Part of a small language model's weights: width 384, untied embeddings.
MLP neurons of a small language model. Each row is named by its layer, matrix (up: input weights) and neuron, and shows model dimensions 128-319. Each number is 500 + 25 x the weight over its row's rms, rounded and kept within 0 to 999. Numbers have three digits each.
Before each neuron's rows, "fires in" lists the words (lower case) most often at its 100 highest values on Wikipedia text that the model never trained on; "fires on" lists the tokens most often at its 100 highest values on Wikipedia text that the model never trained on.

fires in: "age", "million", "administration", "staff", "target", "using"
fires on: " us", " age", " million", "aff", "arg", "minist"
L2.up1063:491468542493530487484510487502529522518520497543536505548514475504507525497499502514509518496563530508536505509499483500520537525493522498492504484499481478469517495465488537479511484510501477423503542519490437476490497470487523525488483501479489499486483544531479529481498489512517514462508490521516526484486471515573527531508505435517501475487484493450497500471477488523486498497522493504537459464446505479530544515520489529494472530523487495533484505504494512499544502494568519511521498452471477500508497482497566531514508561530491483464512499466562527518472530511533510489

fires in: "against", "same", "cup", "double", "votes"
fires on: " against", "otes", "ble", " same", " Cup", " form"
L2.up1430:492486475469499480524485471483492503517481477506482515499488491483480513521507511468510510565505496509443485458502493493496505496484512559432542500492497498497503511499512516507473498495507466525505507472488520478528509486487495462515499480424521505494491490464521500487523494520502439508495507470525449497496503518520584506491500489513500504515468463510514521541497531491541490492512506486501473492541517442496488576468490525501492507499505520471489490496498496473487495470501496499492528519525505523505499522501566473482553529488484523493479542432504557506526484503518509501

fires in: "s", "battle", "tony", "anthony", "ceremony", "debut"
fires on: ".S", "ony", "attle", "az", "ency", "nal"
L2.up440:537480507513505513560531504487506515469483519499471505475489523485501482483492488474484503436530500544477496529487534505500550492494486515489503471470525500503517488489495480582493505466479517502483497465488562500510458490506488448482516499558530532505559449470509521513517516540537445468484476513518503490541482503487505506517483501452500485482551521490506515521513520502531480502472507528499510537477504525495444510542526473484536492511556460490473494494500540512484486497463523502468529456521505491489482494473504505509489504531511511511516478512468491493486499504506499450

fires in: "which", "his", "england", "both"
fires on: " which", " His", " England", "ived", " both"
L2.up249:499508491469517517474521494503510484509503476493496539499518510465496510500471475462499531497471486497536477484490510516496490494480471495482495503514478485487524521480500530505539479454475499512512498463440480518481521538510500501533474486498451538514519542391524479513519477443519480509508552503509493521508474499439509525488510495511484547462511515523497554469529512517528508519510509486487471474541528469485495469536529489469504539504527517516491507480520514513488524470478493480487475515498478498519507485548498466490515510528496516542507543474515508491497511502536512471

fires in: "court", "within", "native", "reported"
fires on: "ative", "ourt", " within", "view", " report", "raph"
L2.up815:486533495477500515516491483475514468540498482469510550491507526480491454497473519537492507467516495472491495486496504515497499499499497525486504455489476520499482518501507492494487504498502506590506509529510525505516523475528471493512496508452515457488451478596499507490478534531477491592531502519481529414564518486516513464482483503484503505510549506521504481536506534514485475517502490517454476481515497500516477542514566519500489525511487464550483516491478521473534475521524504481520471497529507508506511517460525527483462488514507542510494508498477509473486486491540483584

fires in: "division", "produced", "access", "area", "family", "media"
fires on: " acc", " med", "duced", " Division", " area", " family"
L2.up206:534485470490509510503477491480476516518504506515518520527544471517508506527492519469499534516484539495501451487498490498497526495467523499486524552514505502487529475487514489490482482479527481546490523502507524477445498493500476502498503494441544502502479522472515502479513420479525490488510481491494461483501510514540572522443487483517460505492456503508515548501535499490480522521585468496510475473504505468469501497436534503498488516518502508552492498486494519501494500471492508507507487479521534484491484492498507518470478521482514485482477515478536499495520487470489501516

fires in: "station", "only", "project", "album"
fires on: " station", " only", "ject", "bum"
L2.up1414:529465505496503498506503483467513460511532479530549457502523475493537493513475487473513484497493466468539501467487484490506498476483484509526488503518457483446547511488509500497483518480540453535524547494483509505506492521470537526514468517500510463560545509478491524508511497505500500534507497479536497530510497511541515539468499491511523539540511449489488527482537514504469521473480503540505500519501487466508500499458494489475459523519503524511511451497501536516511540519572493477497509518513518497469509477495522537468541541488482479536473478543506508485461483502528500499

fires in: "during", "after", "based", "one", "any", "located"
fires on: " during", " after", "ven", " based", " any", " One"
L2.up906:475497500523529459491518489530516507477537488508526471539526448496499514496486530538522504532533542504501471477524473513527507521499504508537497549504479475508475464464487538438464489538535499519501501526500483482472505511480482514477485505464465458515483521495506493510507517474491547481483523503492495531495495453590490475523501460559520514547508506522471513496512518482509522497506514486566499472523501500528524507508430503503560493469535510500484440462506464506518511501521482532508500469489478507522485493525496514480561531484479451481506494479486490505489500503436496472

fires in: "age", "university", "bronze", "extended", "extensive", "extension"
fires on: " ext", " age", " University", "ia", "ze", "ummer"
L2.up863:464523498484500467473528511525513489554509529519495529465468517543503525496487498507499447489435501495541512533493489499474477479492483473522501483498491517506489469539502507500497501502454519465456502534482517480500456539462505524491503492535526534482468508570519513490509545529483531483495494487491500519559494502586492488495526517538489481544505515451487457493475509541503457492489510519540506472510489502490487525478470498523520500495481510497475515475496511503498475509480474523474548517508481504502530509520460479541540534523502514491511521455560488516458503511544486538

fires in: "name", "conference", "previous", "bridge", "cambridge", "corridor"
fires on: "rid", " name", "ference", "vious", "up"
L2.up241:504520471521468519504505503515502530479470514515473516470448525472476515489481505471509511494502488539514527497501499489479529512507532549519479478500478508517540513521493463501497537525457485545495488473529524486512465544494437508491509501493487489474476526404483515484516484522500457477477492482534503501543502526536507455485511483488485495480460485498538458533518514523520471534535480476494503532517504479486459496486502506480544480478497518465479479519506556531458497528511546526501515506534527511482489508535478491511516456478484526487524512513532532495500542498479518485

fires in: "year", "personal", "young", "old", "majority", "according"
fires on: " Year", "cc", " old", "ajor", "ersonal", "oung"
L2.up1215:461446504540508475464523478485464501493490494518478472579508470541517511528509509510502503577489471477466480522506509516520512456543534481511462501511474508479551506438521484478513491511494503511519524490510492503504541509535470524503475479462468501537491539501509503484508457521463480503489516465479498508497458515492558497472486486477496491532542488504498522525488495492491475463506489483485451537517517480494530505505516557505499505483519529508494503502513475488506522484495524484516557508494476525463495501510516479482464481469484511520505503522483525488511501490454544496

fires in: "city", "life", "hours", "include", "rest", "countries"
fires on: " city", " life", "ours", " rest", "ries", " include"
L2.up1402:495474537501495494541514480476491521489463517526527500497485500487500457510481490494487502475570495487497509502492523488489522521489502565511496475517472522516519473502466508530497554501474510517488500495492514476510508495539475496490491470471511500507488455464527511459502505516527467502480490547534515462566468503542493498498497515504505500506572485488535476488480499499508554461518524512485482542542513494503437552509520486472529520490468489558481510498508527496473506520440508479512560515523519503490525499499506540488540499533492533541501541489461520463505456486541479527

fires in: "during", "president", "life", "history", "much"
fires on: " during", "resident", " life", " spec", "uch"
L2.up1206:519498506505473499495508505532529489535506531473519503522468506480478481502487501478504482505590468545512506507513489516486495480526504523483452479488466529511502536498500515518496536456445519499486523468503515488530514478488448469485443499480437529507525469498532483485478533488476495467471505514447506492528475519467516472523507476509498471480536498515505484480457509462485513495529532498501503520519469528486488498561457513486481512474489424526503478517488528464513502521523515487498510463469499482472523474494487519490508499498481480496492473513461500504474522501482478515